python train.py --num_hidden_layers=14 --hidden_size=256 --num_attention_heads=12 --num_key_value_heads=1 --head_dim=32 --intermediate_size=1024 --vocab_size=8192 --hidden_act="gelu" --norm="layernorm" --norm_place="pre" --norm_eps=1e-06 --positions="rope" --rope_theta=10000.0 --rope_fraction=1.0 --qk_norm=false --attn_scale=0.177 --bias="none" --tie_word_embeddings=true --parallel_block=true --init="normal" --init_std_qkv=0.0318 --init_std_o=0.0 --init_std_up=0.0318 --init_std_down=0.0 --init_mimetic=0.7 --optimizer="muon_variant" --learning_rate=0.00364 --lr_mult_o=4.0 --beta1=0.95 --lr_head=0.00615 --max_grad_norm=1.0 --warmup_steps=200 --schedule="wsd" --decay_fraction=0.559 --decay_shape="linear" --final_lr_fraction=0.05 --batch_tokens=32768 --max_seq_len=256 --doc_mask=true --train_tokens=346500000 --max_steps=10575 --dataset="wikipedia_en"
MLP neurons of a small language model. Each row is named by its layer, matrix (up: input weights) and neuron, and shows model dimensions 0-255. Each number is 128 + 24 x the weight over its row's rms, rounded and kept within 0 to 255. Numbers have three digits each.
After each neuron's rows, "fires after" lists the tokens most often just before its 100 highest values on Wikipedia text that the model never trained on.

L4.up472:130113095151113093152126124108158136093139118137114198110148132103127112158118143112163129045131119165082138123121095102146137137138163127154151112127154141154151102165137159149126117126132147130093153130153130109129101165109119144113150114132147085163146101143123155125127125090127138163094127150107094144145126122138152109145134138067147142122119113115132093137132064109141125106075125119120154116125122142098181136124131117105115114105147125135124151108123144129120130131178145154158097123122136118087155128129087124131131130155151134157175126068111089165136107101097074115129087123108136138138113193116157144133137131142109142149126136154096117114121101098140163163140134077125136115147134115133146158142130168152141173075137083147127088147111096144115070162084113
fires after: "\n\n", " inst"

L3.up472:126135144121104136101166185161130123154136176120103108115107118129054120125145124113128098146140088140109125128135163150137154162133084089131122140144153131109124140147151131121123120103113106106188145104111129159103155089118133136095116166081112146124104174182109142140099106130091130124115141105086137179141101130153138089099170160170153093100151128116097138119134153138125113143123115077183161141139125168084131161118138130099130085116145101136109161120091120132159108162094169126121129100159154123099151130093121086107121137127179125135154136133157120113115067100133127114117135145129098088080125133139118119153139138103136129146111103087127114138132097170148133108114168145119167073142120156118121121138110110119121166132135152152171124116108162138113128119103120
fires after: "\n", "|---|---|---|---", " c"

L4.up691:151116149134145133073114116071118119082178141086158098094148121174088142130101111111154084127132158101115147132132077095150137110115130144113132134164085143133139132136157077126109103130127145093125129135133122137115117106087141082152109180120142138136110173146134144113106161150158122126136091114134160100102130140151120153153124152095107126127117134153135149106129140136156129158131111090163093132096146132110151112111127118111143162175095161161132119128169091161144135160139123155110111077115116143165127095092108120157114106152102146101139184104139130137135082117106172117158147097123138097146131122124120105128107159155125126124136124131163162136137110145071130110162094148137078128140121121105159134135123101133160117207100110162120163123123082114117163133127143
fires after: " a", " d", " D", " an", " of D", " or"

L2.up385:165122104152122098134130127097106150115144087117103177034114122149121165112140161144158134158140112132095118108147160113103131186149123102155178133099129121111109156144098123113178143162105122100135122095148150097124143132127113128151124105093111138122169155166138145130137135149131149126147130148162132102101136136123108172109132110130097191163154126128093157128122148121125139105172135125136168095134113122085112157119120111133136083115141159136145079069107124101119136119147139126157135127136169103122124159137143110142113142169117138126155132106114142145114102108126124128144143162159127144095178104085174141132158118143147131143139149115098089146094137139136104136120159113165147081157184085120142129129137127132105097093162108134128106154141056122125096111103118
fires after: "\n\n", " fl", " surv"

L4.up562:122089110124142106109136111151099119157091136145071097126129150086179137155174120166097130134137116143141172155142155131175110127157133126132084128115104131124123089119172121136161156111124136103106128134172097128133152138088103108179135115130152124142137116128126152109127130114084103133114121087079116114124103147138129121161183122145105151144112130097155112161122123138158055103105144102116150124094095171137127142127092127109138144168140102128144131097079114108111097093100100112086142143104151131072097124148169122143158086099071168138127138132156148112127096131119136175119100155105142190145173149134128152134144132118145109099147122143148125144140123081132143104118131173135154174085117096099124137085143128113104145149128124124146118147143130133119131140120113
fires after: " P", " p", " F", "P", " M"

L4.up95:135113137124083138129162147134096139057102165095110175110115141131151049131198158073088165110125148120143163133103112133140133131110102132140129110142125081072137119131125150132141152091144139066122106121119083117127167173158093119115112110111180165120149124116115149123130100132115143128131137125126170137100133142105154136131162121157131101138123153134128145150126147143116115111078137165153098117140132173140147131124144110151111146113144111145140099110123117133153109107120117054174130154141120125161152118100118105145120143097142169135171120096150158162121144115103117126150101135098137133114139118165125121128151160143102107131139170098134116127161150106097134104106169136142147106127130150127105151095112107090137172131076144126130122165114127139122074086137136
fires after: "as", "es", "s", "os", "is", "us"

L3.up272:140149080109105144147110129193117131111139107125104125118117143130102117113127119154136089151130156105127104103112106141141089153138087153128127102112075105096133079108105142118136106138122107138122155114151152128096102111123122088101165145142093120133117159109139123135137119116141127121110176112133127156153132143168140167160105119099102119122116160107162147121092143150103146136115116087109127119110186143113129132139116100108148153093134120147145139142145116147191120159148097157106144151154158111131144112132171120127087081149142133094141113097167123153120145135133093068133135090126148154090163159090126163183102118114163122090109096161162126103132146136115152132112147163163125144099091143136201115125150161169138141139120160120142158123149149125102153189125088
fires after: " C", " c", " P", " S", " car", " s"

L4.up20:132126124154109145126106114151078112118073119104130104155126114136139141117124139126124128136100102169104120087133082131103144083120150153165125099154154110133122108124106102164118144133131096102131107054143134107108105098128079125135096127151137128145100102113137113158078090145150142155095144115123121136117127152088120138164125149131092091131135146150159130134113108137086118120124130095120069123141153122143138106183117139168063168132111135096108171125110125113087123110125134150150136126163101129164152147157108128124120100152117150112169133132115202151139133127108140144162120115131127113114124109157082102137149129112167121148105083127152158144123174125173096155169112103114122130112141134143098112132145102139177149165094115097116162133112101127117121142169059
fires after: " C", " G", "y", " T", " Tr", " tr"

L5.up227:159149116125091141128115140178149117110196100131098147105134105098152109137100134154122110082117154144132082093136148129132124134172166128088106114116128120130170094138192167115138130143150107124123142140113087158135136141097129091079163113108096142158150124168121118157111162097101126161163188157115103142113138056119140099119137104152152153152141101132175105137127123158118099172116140121119116128120134126088121179129123147114164150083107125143116166161096138131170099118101121118160132094147122104156128114129141099120123124160107120144066132112120115123138124124108095150157122156140134092134155129081112129108118125164108128099147102107112135137111085137158150111143123137148120127145133064138114147117116147101107096145147083120159149103106112095145158138112134
fires after: " G", ", L", " R", " L", "G"

L6.up882:123094150115127129083163138103150120135105123092119134169110117125159185138133134143133127104144124144140123156115085152122143098149160143150106115177107139085109145142095142093109155142126113128134141137146149109157124158133129145152151209135125173118135114149133109139112149141152120146124112156101151130093129147100167142118120158075148152143169115081132131124153102118100157124122126112148147111064118108139148114127162136097090096139099156121165086122176145152102144128152108123125126142110124145138113150140093111142133131164080141103117092111136127129163127107098120169122158109134141149142153101122138128104072153154149152130095065136154148094166123112133098157103110110082112114075133101160142087120120103172129122119114147097097140076177118128118094162120123
fires after: "0", "1", "i", "ym", " ro", "h"

L4.up580:133113138124098168116107150135135097130149133106119154126058156090145129121126141132137193153145109116113070129100116158146127166191136119124139128137135062131135139113102152155190095123101115109139127122144117122114111122126117119177129123128119115125158110179120131150138109090124110154139100144156131093134119159135112142095171104093110164132070090162121129102105172143128115112101125130177130130166137156103110159179086124132157134162099115119149101125140169176140112167131144109119132124162104116129086114187136090113108097147119146166121109155140127140156127120129147123144089108101133123144117113126100129117140110155101126152112143183097123101158154175137134128121131142143139126138084176124097100074125143132129149118118130133114124118184128150153121141118102
fires after: " P", " p", " | P", "p", "- P", "P"

L2.up1021:136168089125113151126165148145165119103140127116120126097114110137145125162134161112107112165113129152145132141148128120099109142137173148173156109151141146148120100110088116118087155130205094136133169108173109108113147134081128124080136124139079092134162102153153133131104108140077123119127090138110137089088126151100145132159132118145177138161163109157108128134095127126139115076108149156140167114119131130157108130128125123138126102155128135152119115138117121099123146071142161099107096130144121159132134102140133108120136131105070112133157131142164122113138124087094109183120145099160145165202147102091120123140108116127155145144111166107137104113115126131096137140157116166143162129110094064131099107169122156118119121089115160125138106148151155112120114115091113
fires after: "\n", "\n\n"

L4.up191:106129120158115101120136159140129133138148120143068187182150117151090082181131130117114142152118105149149116111115166145107117126148136164115106148130116152112094128116109127132115119136171096130136134126125131144132130134131153125105112138176121134142127139093112137154121125091135110138120149107082119097126199154133145139140144080148164151097110154119135143175073108123126158103120098149098115109155097112104146136115122125131149125113164117178129114128129138110134133098092159065097124080130123126099128152145140098165143113160143121144162109152157138132159107152154144138106093105141141163111138163148115087082098132144107080137145143143133146121127120089109115097155129165135135134099165084115095157122112125123164162139156153118144184073153134181159132120098166
fires after: "\n", "|---|---|---|---", " s", " S", " | S"

L4.up194:082130122118118090120139114148129152163102098120142153123119103167114112136155137117114165110167115145155136155175148152081122125098109124145142111167141131085178087117147139149127148146099124124101066180111084161169141098149125099184124115128104108125117142117119145112167150090137127089126142135109129137131118141119118059093148144131141139170106109130118124100117172098165128125143120165117166095108123134082095131077113143110163091134149131111140112107106114151082138107161099145122086157104139186131140132148120141139113156115142086130121156089099109118128110117112158128132081120140150136129107096140154116100131096181098182163134126105176132126140132123143144125103169143131088145160134131164154158140126127133119149137134179151119125109142149131151147122137129
fires after: "and", " Ed", " Te", "od", " te", " Den"

L3.up341:155130112108140103133109191109147139142091113145141120117133137157128138084133124094121150119138119146113143119116162141164146148195111107151170128129129141138108126142059143166108137088146129075131113121121101121139127147130130140175130158159102149140107109134114139105130116140133070139132135115095124107157150134140160139135136151105153141146137134105123158164143193118095093167118171084113128101106106111120158148148150040129136090168082143145115117152131127168109150107171162157107121123096119169150100161126171123085133088143115150129111109145112115120174127101115136162146181141136135108120155140132147139095090120127133129148127123131087141167145111138144169132111123138146162108104095108134109098170117103150128095110118114121117085116094142145103108088130124
fires after: " c", " C", " Gr", " G", " Ch"

L8.up727:114134105139167138158182141143083139119118121144125124169033130142105142149146134091150157113129093102139116121140145104097115127096112122112140124142132119160078121112153165144138140159107159136114100132104094125137164137121116138105117140119156168172171131150142150117118123136121123119163107130128153120144127169128156162129132153149181156132148094137112115161120112140146083108171104114132135132165148106143157103096142124144098135182158115153123124162112102143133108146151103139155118092127148117078094158122117116142108131072113151115137129121096137097120082124104118100128124118080130146077113169125158155118124121128095073127137118129137135108134134082136134160136104147140090136095128161062156109148143121136134086105137098124143159125135119135161058131136174
fires after: "1", ",", "2", "3", "4"

L6.up495:136158122124126108152129124145170133094058111120118151177143101112125127097174119134123130129149126116144113145122142161151158128122175130138084117198146132101137122161138168156072135098120114147127130109156100114142078135099124084106147137146105150159096139134161127144127154111114092153114114118158154135158115129134190125078109142125133116132084130139143087118110149148106127141095127169123126148135126124158101159134112135117134151079121155132146160116132099135075095136114124117123160172138119151096154109082137125160182091154138135138143186176151165114151117112100108091097113138115173136138099138136177108142126123117119138135138133137143116105164088126151153097148135082109135095124103144152138094140135113135151117111160113100124163114115121143072159127152142
fires after: " | ", " | R", " R", ", R", " A"

L5.up135:117177137149129103084156136140158158151121139098123120138155129134125118193135155076125138123130132158121149140128113156122137125161134104092117092124106094118140140139153133112152110132138081100119135137087114129114109096103132112122120120115129130133129173134107117141108150092119131137138154099122105175137080159115115119125133161103182141094071096135078102149127140120137117176120150144120134172138111090127124103113116127141128104143122128130148126149117123112126112116109186116123196140140129160135129085156128124170177101110112130135119095142125110131183155147140154120109094106104129163169155118119125126129124149119117100119143119116141089124090143106114139131124105137121170148180089145201128150134144102154120098146051117090116110109103104086112172121188156
fires after: " Y", " W", ", L", ", Y", "Y", "J"

L6.up737:135111116127100093129116125130158109143156163125113139152112133103129171142146109138156093136097111094137151094130119110099080137144159094104144164117089142122169138132161100148121126092135114093111137145101130107118150089131177110112123200131119098101130149159159174126162100097146139145147090194135137112100120130125083193118174106100117089118134114134158078111099127070116087124115135141125132136146124102144144128154151112148120102131105141135127139135132097134144135148139098178121135089152155102122100126106162130147112163133134151100174127116138112138170140132108092123132146130100189108112156142109151134129135138109174088116101111148133172084132132121151127154113119154089125103141127122115161134100087112143094097124126151098165137142121094093143166133108109
fires after: "1", " in", "2", " Sy", " Per"

L6.up693:140139130079133131129134167104186115109117131087123120090117149106138162147132185092121138122160115141128145108091103141087143145149117143167114123155135138124167103166093124103092130138122124099125130119125121119134160141116064106104177106111126133099121168130160111128143140179129108154117134150185122091163111169139128124194128162145117100123091126121134133141143103113100099124180150130093129156147062121128140097142113134136140148127104148149141131141085127143120130144093111135126135135150124142148122146126119125104157093130123134110118148100105125118117117080132158143148122181135083096143099098142114096128116101108199108159105115106128111087118091122097149124124077107076149127130161137163101166123112152163124096112119157173123115133112144119139115180108123
fires after: "–", ".", " re", "le"

L5.up437:162115139124129150157108145122096102133144120144137151103107101111148088129095135160126164106129110113158163141112153108147156120153111095092103176208144114145113137154126137130152109081128138155150145105138135144086128129132115145125126108135142126119133104110073172142104102156145104138091107155155145128099108143130078133129175122163175107120133115130174142140148108172127119103089105115155150141142102110154123116127122187116137111111129095119107141111131120096148091091114152131178154117131098106114139138138170082094138154096157125113129112123125181144128174080132144113145136155172151119123128157102140101131115061133126117117130142128122139116116133079106105132104159100084132160087171100105084141110093127143117118140114173154158103101113135151118123128168140
fires after: "es", "icro", "as", "ts", " S", "oot"

L3.up159:131160134152170102119161131123167128167175086149103179092097130146127124133167154143100159140109115145128086111138124109131145105175158112129102085125136159158145101119139151074130110118141142106145149173129108117137119129130102119123142120098138163157178117103127134136140148119182135078092162090132133154118135120104163111107140104140124128156111150164118153191091118164103114143111145146141150091131082109135139203131097137137138140128146075134100121140114116128139163127133129126156079120131149146146134115128157168145131119128104157140113077139124133134149110065154161139144141108122149136140136153122117134140126151123132146151124132133186148109190132124093075068135127141157144134096142106121109144141140084091137127164145109129133131113167132117111130107157102
fires after: "\n", "|---|---|---|---", "|", " |", ", L"

L6.up573:086107107127116123126128146092167129138154119123098119108133104152095117133175171067143108138166131147128131164108141119130134112129112122105119116114090142106180132105135101152151120138114141106090098128073168113144154107079140104175118089120106118144115152110143114092133156134115166097170121106112165110115112126130135120123170151154098101116141149081129136084084146149161154102142105181125154120138118094076112106108135132114106131143151114112162154131119098104094151104117158098103083132143119136156085175155143169128116143093111122102133151094079107118114100144141092122148099166140116146154131108143123156105143177095098174138111138161144138160139127120154147118111173124163129096164150143122106124105169157136105099105136136128098130119117128143141111081119114
fires after: " Ed", "ud", " ev", " Ev", "od", "end"

L2.up802:113139143117138104144152145061101112155096144145117141185123116152148119131163125131143130106142087142144116155108119188107137122137155132164123109083144146132126127120139116118145132117113124139189150163091136140126132089104153134140118106096118144139105106164113096146112140138118124127094132103136108129103134137148120085100115091139096120159139117149104148170107128158090110134109095163111162190128111129144123133118127122148150136158152128154119107111141095108074075095104174100158126133106138118137123122172142128151121161154127119142144104098087171073191122125125169159123151124119123148116146135139129065130115146112184153156116133146115123161168166143103153165104100119131139140124145135122197104155087106122161141081128161112121113113134108135131142160148094
fires after: "\n", "|---|---|---|---"

L5.up228:127125113122116130078136104142085127118127101120133118106149128122122147135142097124152127128111145111145118109182091176128109089177111095133157137098140119131151122128119136131093108150160111148067116146185112105091175094143161099070119107122113150135132138120155109132112140094119117123119071162115102130081144118086145119154175112170128134121124160094132178138140102148128098162125131145156117135086142122088094137133121129145136131162115108125120168109117166113107145093116134147148096134126152103104141124145138121164111127106123106170183073109141161080140133128100123135146137082165156144095156135124104130137102142123104149144119127140153115134136089082129121111121140140078153181142114136126116134084173115174159106151108148102160169091148132132133116107128098
fires after: " A", " | A", "; A", " E", ", A", " In"

L8.up390:131148180180103123121141101104123101159087147164137077174138168130103129116096154142125171174152138105145136112139133168125119113124099176099122095108143154123139087172136154082089120110088113107166129096136109143116112159150118085113133111062100137113135175123139112135141115116142089129136138132107082092160142164184109131147111142118104127122101117146114114147169111175103126123122163161112154154159170132071128141107162112127090123149122113152129118135132107153132119125149149109101125147122136150104142050106139143132148117124111153117111141105157155128182115154122114122121107093097109146129111137109153095126141145121105159135159125128174135158147127107108137087139155106157119127153083142146100127115103088117140161118151123102140138118151139138103124117108101
fires after: " | ", "; ", " |", ", R", " R"

L8.up605:098145111130106161117185123134105133137149133107099162143130137175104097135108144154130113151140116101107138160126168126098129131099137148100106165122064147120156101145121089128128093153108117141119160113144106153146129120109172115073120154111111109084114098163122144120143194145153126125145136111105090125106168143106107138141096118164139155138137146127141132121114119139143130133124156137112141146119111124113194140134141120122124157150088100093136097102142115125120164144126117129152158111134108127116101119145161153140162125127124191103154080148138156193155110148102133117129119142135137168126076094106037117088127155138102121143145154122110151093109151124158126125104138066104140128152128115152107126164142157141130172124097104112139133097116142179133100126160147
fires after: " | ", "| ", " Roman", "- ", " in the"

L2.up458:134167151144107094121185159112130161065163124107179152121085151132118191142138107130129127113106127126122125109133149137130118143116149171118144115126117125148110132164121114129147132167160130142158104116160100139133125134119133153130137136108133103075179151104109128120117112177117101174151137117122075133168147190168091162103161113123150113119096123103114121124127152128103108130140117130172108149141094151140098115090108113144074113134160133180100116103130068135108106141126099134136182126150134108160128169137128099152150089144116084129094141126135182137132118075123139107157149136112139087123136142105110162141121124080139127148134114111141112157135094129150147154153135107147078133117146128149146121130110102140076153112141135169108146105125114111158130161099106
fires after: ".", " l", " st", " | L", " d"

L4.up461:114126087155112079099106156130146144145095088149146124105143089137139162155142086104143135148100135108120113132114152121120095104075141149116126119150126102093144099170104140086125157165127114135134146133125129123116090125118146118163115113119157141148139119102151146138110101122143155096193109152126153148150148104098101165176139162109107109118145152128158142146119122109146111129109136141162116131086113147133148095165119138095091139153146139095115182117105127126148069145124179093190166128104152122053157142124136110124165103105103154142142099129137103139101132120103107129113150151115158140156156149107136153104083147131106103112142159105088148155158147135129136139114149103100087135117083127142133089094154112101148123109174152123126118076144100126136097116118098
fires after: " s", " S", " | S", " the s"

L3.up118:118151139125157124099175141126106125163127150128064128152147167138108133108145124147125155136175166151129106164110122140150107094129112140154113101122122111131115114124129147133091124158161142093132132115078130098135142115145101152144110089157105170125156142095112160127143132094128204106158159096131160138103150109074138092100154156146137159150153074123133150126097107138141119134141147150145115132118121186116146183114128170151131102134116131128121131151106152102128135131155126143128101131106162134132120129116119108134111139148175081161174119137129121125133146118120167179110117114126136111118109137158132129128136089104125116112104124104199080136150127114087161105112122151113104184124170115158094125103155092142163088133143151129074140102089103136155104125169116
fires after: " |", " |  |", " Ch", " Te"

L6.up874:126147184125137126114172138077155153132133122155140150088082130117140140133166137100142147136149132142142149145142091133079133145131129145122121127146119118093118096113085116106135141126111154128122143124140156162109148101121127131154157156155148146131093091134172131140110161178129179111093157141147124094132137098083106064086118108094145132167113113131187131139112141118092156110136139133137114137135146133117122090142135163110124115103118176093139121098102128110150146103158105129149155100152136136116119106122134136163134098094166133136146131116151158138143134095169087132160113136161152177124137181114115182116112119134134065108122109151180177107086154110092127108125123152123113131098090109117113109092145143105139136158101147118103180091104113148155105139101131
fires after: "i", "ri", "or", " Tor", "um", "on"

L8.up769:168132121086100115125098106111121101100095129137142128170113107115126144109136115179091118128137087136106074166159134135141096121128101154140141179099108145145165158147146088186115135176162121154153155111115168114097108145119117152157118142109168102134132108119166134116133144084136119122111159148108115111123137131082140127139148108135143101113164118144120106146173131180100102091138104154111133138165175149144117143101142149150110134149177093135119084124106131109097116116122142152076086092129131152089123149158097075116138118144115140167119116105120145124135118123120132139114121098116110130068132134116097159136178084172132140122147165160132109102104103109133129107159146141135118172113124123145157092115114118141188116137145130110103176126113152132166106128102132
fires after: "1", "2", "3", "4", "7", "5"

L5.up410:161139111137111100117102141150170140116119115109117118131150097161141158127174146123139134137172153107176084165084193078107119121157124095105125107133157119116142129114135150114118132126155146126109092105080128174141118068090134099168167144146098164174137090139155148091128167094148128099122100078140144122140121092154126113108129128156139112158103123126127100141114125146134115193128131140072178144130149121094112125129131107137143152147104176126158148106124107123108066075128142120145121160095107150136169149097112119148094167112119107107133141132132147093118121123154133143117144132124153126150097082171146140113122120174115158132148144127149128119130138147141162132115150141122110122112129130190104121063144111134152111132175156107116138136122131137143143118119124
fires after: " J", " | J", ": J", ", Y", "J", " j"

L4.up103:115115144124130153143183125140130111108164121148116115104066162118155165142086077136143175120108099139141149058134176147130157105096153122123125138113138114100073141108097140163118144123147148142144119134143136143142149119105121125120125080095130157167123104103130108084110120101132119086134152156127155118112136131151095122118131122101150092108157090113152132132100161166126104174092111089158170131125121103129162129088154090156164140119095135137125148179105129108065125135147130162121122114159108127128140132130175123095105149111110156152127130122128125099157111115166138151133156128117177120161112092114151141161116103132124107121143119137125101182095130138121134088180129113118133114133167172141117131144096109141135121157108074147156143152110139090158117101163126
fires after: " G", "n", " R", "N", " g"

L2.up379:115191134150166130091125144154129130132173129137092135116127121160137161128167166094126144132105150144131143187141099121133155125121119151159106112124129117112122056146119120121116135090152116107160127111146075134155104143122131143116112149101127144123151130167153121160109137182159092136115124088143151086144115140144143141099178111142134137153138109128120126136114078162109141121151131188143142117113144131172132167155171169101105069154125115136083098131103128115120176095122115140142138117174137147155116123126172142095175067155133123097146103138138152124126106108149119138135119136127110196144118117138105125135124146134146146131150114114165102100150092146095099126105163115107158117080164131112118118138139121100120156117088108131137150163130143134114152142175082
fires after: "\n", "7"

L4.up316:103189128160106183146135139117128089146105134157116111119106133125105131155158122113124127169130129123146110142078128099084099099124144160130108146145090116150136163134138118093171120139137132110186109133151098146134119169099100110112143135109116122122098153108128160145174135148141133121105110107077188109153118121148146130150138121110110156148120138104094112137109143103099074127126154100149115123154122131103093100104093154114122141107132124146172138116094101152138098093109147149162147152130147174070093140116095125105105089131142122130150075128134161151131119120132113133099128154099135074164126133164105105124109108149129093131172146173139150137127175139158161140094123136152108155115122142079134137111109164155147164080112124123154107090147093138176134134109137
fires after: " S", "S", " s", " P", " | S"